Weights of a small transformer language model.
Size: 9 layers, width 448, 7 heads of 64 (1 for keys and values), MLP 1792 SwiGLU, vocabulary 32000.
Architecture: rotary positions, untied embeddings.
Training: a variant of Adam for these matrices, 491M tokens, 4118 steps.
MLP neurons of a small language model. Each row is named by its layer, matrix (gate and up: input weights; down: output weights) and neuron, and shows model dimensions 128-255. Each number is 128 + 32 x the weight over its row's rms, rounded and kept within 0 to 255. Numbers have three digits each. A neuron's up and down rows have the sign that makes its largest values positive.
After each neuron's rows, "fires in" lists the words (lower case) most often at its 100 highest values on Wikipedia text that the model never trained on.

L3.gate12:134121159157171145180120071129145116114169119124125146162116166159077154144108102163105155120137171136145164123130134081167153059108094096080165081109140129136158126109075176124148131146069136112147113102139134151134126136109151156184105123120114102144068165086112170059078061036099077187149112144082169124085098115159149094114150159157178140177105129164190140077091086093082131109165
L3.up12:081146157146146114160108133121127114130178151104121165093088180159148178087132138160119175080173153185114124197080185089144167145131112161149138117102135140132128120135146164132089135163099155125153121106096111175115139164145073116183090122122125124155096121129106160103106072135115108141109107136162200138146176086160139144101124087172165131131080146099125132093120121079079175066149
L3.down12:162149117093110135101145179030106171151132080128144145151114065071095058074124189132148098156126133135130076121148124173083091137123107109182150156143100122110136115092161107121148100087141108140134145160103104084122127126129156130065119148146178180106151109146096129154153134174141165142117143127146112201158120153085150149148135106127084141132104133117108140125142141105138138106036
fires in: "season", "february", "station", "june", "round", "december"

L2.gate1746:150176149115178117117077103118143157156190119089119078097124128158120109155135181148170209162145115118098122134151175124126164203106119101090165129116139158136165160134171142107101138108154109100145132139106129088153107074123093153077168156123058174051098125140100166119117105112133128124155074101175144147120160074121132121181134204123143199138116124133163136128155101151205102081107
L2.up1746:135108137149149166150167119108168134085229098144136101128188049123097100109172113146133190141147090117121095140181111102147110139115127093143177094136181171188107167087141176113113186194157091125167124169138097168100185116127133155092143099104115194099140135102103109164127070099096197098152090091183104160087096121136081124105146118154147164060141085161103108142110144185106165097175
L2.down1746:131170104157092105102120070109093094110120139150100125159083145146175142101115169067186101167158187097174110158094171109104101098163173147174167067137094153111101137103155146103154166087057149119179143095099101098085107070125089127209118180102172097108083099132081143064184138147129098098103158090112118094123184152159145136123141125096154135131146148103172149065096136137132107130097
fires in: "album", "single", "band", "us", "track", "8"

L2.gate998:122169124094129138130106152164117121140113178101071118103122119168077116148156143143106125113155123088161126104187134150131175086175142115129164115120142112101117105135101151119131108094166134123147125134074124116177105138114078046160148120156132151092111169125134092063060076157087124155151157125157142193178158106160130107148135147111111124174159095095105174163071125087135166165108
L2.up998:195230153133120158118170142099062151128090116119132059145166107108104121117103130138147160097146080156136127156142089116154121176121187136097130176114149141139092112107089066159146100102195105151129107114158134143078105134104176167117160116151117156136171105161165118106137137150113105119091141175112087131144150139141122090077126098120123155106132077110075150182145184155094131158108
L2.down998:095096098131068149103091093069128183101136106137107112145114127133096149137149128074114134082110094129135122126055122109108065127145093145132145182185173072106152141172156163162147103133095148115150172132142177113116138105092081113147118177095140158119135094096127092136163118140134133133163099077121124125110146141131152111125110153108091136127156147106125091139170135137115113097117
fires in: "not", "pro", "ever", "planned"

L2.gate163:154145177091161129106067131145121131112122140084079147133079147089114071155173215153104143146160211089175095150125104166093074138100128089066196121192133123181132091130055139143150155092169151114162070088124133151085104122136132072131124177179124226105121171091081060078153125068126155093108127163210117118123066181133071131115177117182163144108112126082133088088160154136099097061136
L2.up163:142084108102159128178112100146148134122144092148155132142053084132083168166120113136158153110118169110086096157143149099133146072147152120129137112142144114164096098175105153144144175087115133116159151091075071046070133123150129089115142198189145201125102146074153089132150091132178119149148057105131159106127141163138138132126150087226107124115150155188186124131131128164080089144157
L2.down163:124134079154164137142122086140072112147152142103183166119100134099117159129113152122120117065162157121100095157172135166171096075209186098126174131139144136105144100092116144160110121050076122091124151137080131093095164077111109161153131139147121132118121069126176122176168147112157156156090150136143129160142168159184099143081118110079129096123119163169138108132105068127153104131134
fires in: "band", "released", "album", "bang", "release", "uzzell"

L3.gate1582:120093192118077128060163113180140135154143096137086082136144132126039161151135117123145128163135185188114152160109132118119152141111133115110114111137122050139135078159111172134119138099120155140148134134134154142098109141122113072197130151106173182135151154107108148198124083196137129160173085068062117113115159080158112139090118107105173127069106136132173117141176090148137093125103
L3.up1582:112126097144145138170098175132163162140143150122178115123133100158159119130120150145121108161113116120133076123085097143134089143171124123151124155085182171120121090121197102182132143175167087114078151162145179065063139154190100219147116139140113128075109111140126178078168162103133103164081115125082166128095122126110125087135097107121056162138146115153058167136088147078103157168133
L3.down1582:121063182103146138086161121187127113138152131172117118157138128151176131129135165068137126155078187123163153064125136190134136124116104166094101051140113182105128121189123087187082142124161183161140141138123162113102134097134163091171103171186121135064050137119101156156132063182133157148168151100104080196115211157111054066086137127087129144114123067157100098126179103119155097130167
fires in: "not", "16", "still", "20", "17"

L2.gate1455:119107095129138157097124093142176163118048073131139087192089165056093143120131173092107097097112163158122148106132129100140127114104104082138167149089093087084144106144171133112100121174095147163138100117121052155092138115127137124139141151120121078060102140147044156157140123158152128123062090171125130109104136104104089110106170068111124103113117137126169125135102155181163170118094
L2.up1455:154125105115105081076102169161071157144114085165154145186092099130104183133119104129094179118094233067133074132076158161089153194087119117121137116117124084154120095134144124123100078146154105133141076090159112140119205129121152104226168152128170125098090066130109109080141170103089137135113153091131063101174186156150072105133142101132086096159138146119117104162118144100040120127147
L2.down1455:091130199170134078065099173103143103174143132229092104111197172130134091127094035112115213193105113154165160153164124150126140157111072136089142098110132114171114144154141116125135081152186088123106093141175172169121140124100129106092121151162125150138097129109154145103150113128132138177119120108118130167124163098152131137199117140191163147107097127077051139076133163057077132167121
fires in: "and"

L2.gate347:151145161121152141143081121157205158141107163076202119104118090177108192127118105174110130082081178131094142139102114126100097161126075105168124150118123084080092179151091105118100083120118113140183134157110160166127126159103091107135101103199146217086128162171176142059151140158122101100161096136188107093132164120111140173109120111129085104099131149133111163141113112150134094078081
L2.up347:164182166127103118124096130115144118122133152110090111108167113168127171199117136125056157154109192129126112142116083079133057141102172168051138177096147125176131138160080111147160114155124117103113120132114156117164118141073068174114092139127077176113164144184154171090107084095118119063184147143131129073146103139158130197102045097146156137119151153162150095111125092125121097105132
L2.down347:145120099118121121090107138176162064118182147102143099054107083176095161160117107132071131107062176147104136110168105084125100131082141168057111167133164132134132078140130142204125122090101135102157098153121125104132182115079127166125156120144097182086117145133190140137129117116120135088193155127169085110171134182185108140125116097178090146155116132191126084150127139103157115113126
fires in: "set", "took", "take", "takes", "taking", "brought"

L3.gate1183:086123147116099091129160055169176171126099137081118129192122154143104211119165145131177086163168091162153132101113076044146084102124128165102141092161098159114099183146125193116108154108121108124131099055131080093095150075125069143193125167163146145074130172135095093133108186139155130068099127061122091103150141074139088078125110205112128139119049061156103144097122097167155108138081
L3.up1183:115099147124109160129119165131107202111160118151136114171082135127141090158109132130131091128121165101150108094164138186118080095117163110117134145096142181152148094202167077164105146093111097136103100132120150155175187157109096087125144127084106111142117116131153178129159122095142163097150082147086152183148158122175024104081150115121115082129096167082157123101150140097063108122105
L3.down1183:027100158168061122119135089209156161080147066154096087121143133126203061150074126095083118112102156155180118126088160125150154137150145135115086080141091052129113139067098107134146146148161183111193147117152162123088133059113115174165227147182119104114134045131113064053079062110141084138117192084115167099115135126136124061170129146047135158116151128125080104134105185159132109101168
fires in: "and"

L2.gate1149:146103084196179155191116119089120167141109129157169087109091193071122097101137096092094146072109104109109146161165115110114125132100080095120140084087143121170120142100106084099179121135135106086116152135147089125097142202122154091108131104103097121164097162105137166093135174138051071145137081159126144084117097118069147171135104101104148104209129098172120110127076124144110105184123
L2.up1149:118024170137125125141100153141047103173153146150183058130084180139113133097171145139106116137071110069135058125135164097113102142133142075137158158135084176178105163091142152122139098127108114149115204181170127119154178189053131083063128134148077139193038142069086118095165168126171119089121136142099109123137103119102142157119098042159184065170152161107154168144116197126087096118104
L2.down1149:121085147098063108116124197153108145162134125137053075176126081129088124103089188133160154143181130128132088152105118130128174057135151106169142125170105153128143121185164141145060113093132093166125141180137129153126174096101131172126105151131085134126141140125108139146157148137186159119134128127110113168164124172108112141111166105145091158130108136140150136110166152107150118091152
fires in: "john", "january", "february", "june", "charles", "april"

L2.gate1509:127120169114170092183163105148148149170090174135114069123094135193108184121149131130084034156158114084146139124129112147144097135154106084092078139200123116088109078109107109079092116136125097098164114078148122041114122154123120106161106109126127073100116095115072098133145111132078162178135097100161132112146172129112123117091140155169172087112125143109182113096096088136105094076144
L2.up1509:078164204152153133127121151141125114179152114119144149090163139160136158107153119089136112142104150173096117113164130170116108101129140108145121049142131106134085101105071083124135132156119159057110149082174151100165031067141149139155150136147192201167112148069081170104104159155155107147176088085137180078142139131135095141130160154103133137158141148115151093096103155065153136090125
L2.down1509:107100111095138101162091112158169107192158179123098148126147116186080156098163128137112138096151185138130124131114138113107135110093087117135143132186161156132119099104121124093183179156136115124097136098157103149138162130167128098108057140088179142177077132103110114166122128100092107102140132088172119170139179096073119079150125070133179146152086144076145122038129061059125097064152
fires in: "division", "society", "company", "association", "organization", "committee"

L2.gate282:108126169116155137198127145131114082196120134123148078139158135107142091066182090116151177142171082095136153129106153122115109140151150192110111085150123155077156091132121114186137178156139130082144093120175187092148091152169173128200112096132131089103205105120170120117163092155157102155084146063127091121095126134145164095118181100098124163152158136115135074153167132127169119123158
L2.up282:140097113132151183230158152166145088097100122139181060144147180058102111140164104125126149105162111125096133101106098163100162104160129057158060124094090107088142128171106124143153093139143155168122117105139173130132108163167175135189080148118081105152148134126168121094188152133119150101134103048101117129131119114186147096116235087092092175098126127114168088148143125147114113138115
L2.down282:137120107154113136166138121160115087163124097163153089133133139111164132108182083113151181116155075145125114149090110163160132085144159120167091096099093114104168118141153071165144112090158166148119154142192102106125123128176149194214089126124107103128160086098195112121174117139164129127075227058085129135128105114103136124133142080116162101101172156122155129158190106175150172120079
fires in: "i", "we", "our", "you", "us"

L3.gate557:168094117152148155157135164108134131075091140115126091101133113160118138154117109120140122060150147149116176157105089150101145060137151159151148086186179074149177146143147101063172169099148084102105160073165122111126085183111179125098117181141159127132135192139137085185179075155081139163151128131127163111158170069141103125139114112189129163084155105152140115137146100095164114077071
L3.up557:103202156102130134129132116101149159079163114097102066149069126094131105152116126147116118152164095156095098177166084112132148154177131060106144102118161113148144099081096129101118112070108100170091073109152184099131104094113174172160142132106098125125130114144160143068135113104149079138166209068116185149157135169179118121119086106119141093110160099075104142144092166143122117139145
L3.down557:094143129151138118156131120149131137142163108130122117097092150124111154137125101111130131146127139118095148087101138134125107112160169115103141058165156053106069198116100079157100170087133088070163078145147182090075111081088057128160121150155098059089137116148144164164145086143118095131091104111112082122154151169154113077117099143196112097121136142133160159150187168153151126096145
fires in: "all", "not", "allergen"

L2.gate315:068122161153131147165123093118121098157144095156123105118110183117100118096092094074109116111175078164134152136140130149096159171166180148177082072154169138119093130194149136126171104131088089101107131146116185144182117163161114134132180121144137140104156101163160098112144123211132090149115128069156100039136159109072105146125187073193157127128140161138183129122114126151128131127127
L2.up315:156145133183157146093133120120193056187162149134098109122125148092146108167135111110152176134111163171111180178104145162134214102149162138116159155081132120119208167145160118115114100177116051047119153180140181154152128122130181110142146152169093162094144124132084064093165110110088180072145112106090074127118139146098139100113178157093109153084103094139136116098178137149162153123175
L2.down315:065113106151123096135049112124081069119120103165124040185091136125176166138114087180150184061152108165116137127166126082147046117102101099190076113151125127111163131125106063132014126150175183143122128118129109148162126108126171136219083085104151099158188126131130154177181171121162186130072162140132168097151182094129131123141154094137175094092156191188163122156126157180114160104118
fires in: "you", "i", "we", "things", "my", "people"

L3.gate1532:133113138143120111093182082179138131104100094111123119199123182184091173104128078156106113081151172175125134129099099165116100145127055101128129097101107116130137034109139097102162110140098103084119100108125141140181098149131139132122137115118121110169078174142119103120172181152094120133134081079126169128152141125147184208205118119126145082116084159098102122191070137099116128116138
L3.up1532:142155180092149171112123153167093121160139102130076131114101138153133186157169133138132101128101161150209157106034161158142072142164123101113099152150118132084162088109155113080156167154149062134111136131105159115169144104087133123163146108146121038149120086116148113051144158144133132104122120069119142123146166074178133175145083145110123099081061174065108089132139100149109128081174
L3.down1532:146127186154093154166080132141141119119181120131112147140104098121080100153170089090151156128188161108128092115062147105187104099134134097110083148194136106131185139101105128083119158116148104142084194109136130134153135146170128168110080178162127138123087136159131106102112137086146145093138136163100102155116164067129109103108152126102129156130123115071109132038134082162134132113137
fires in: "division", "association", "department", "force", "positions", "creation"

L2.gate498:083149184089173081119141129112174115143144124045133103122165122120133147158108175160120158033150167157146078096142074081155148163130123168065087129135060134114152101159075096087108105148115164166140143118146152146132101110129117136133115109159111109119193133152172122152138136122122160101049155156134126160134067142161129154169116155129196143124106169158086113141185118153117090057139
L2.up498:152113129137137100173140143125212149132086108077164110098160133110106187152081075114119165070154165179125120128146154139093138155128116149108057123117117123115158115201094159126112120126097155101172081149085183169148075120156110122176140159154104181096141114173182077172129165124105058103085073130168144129078051147145112145178121160120089123142139137183110134156142117125130121150110
L2.down498:133178153140115073079091155128158122192161110083103109116113107132135091114097172172154161018104132115131085137150137057103155169111168140130087181114109128136141131177135108115077093112174183106146129126139124144114142144090114168096133085166053101129162119075172157082180095132155182111126197114090082171149074165141134164146132129126206117099101160172062122157163130134139112096132
fires in: "get", "take", "takes", "giving", "hold", "head"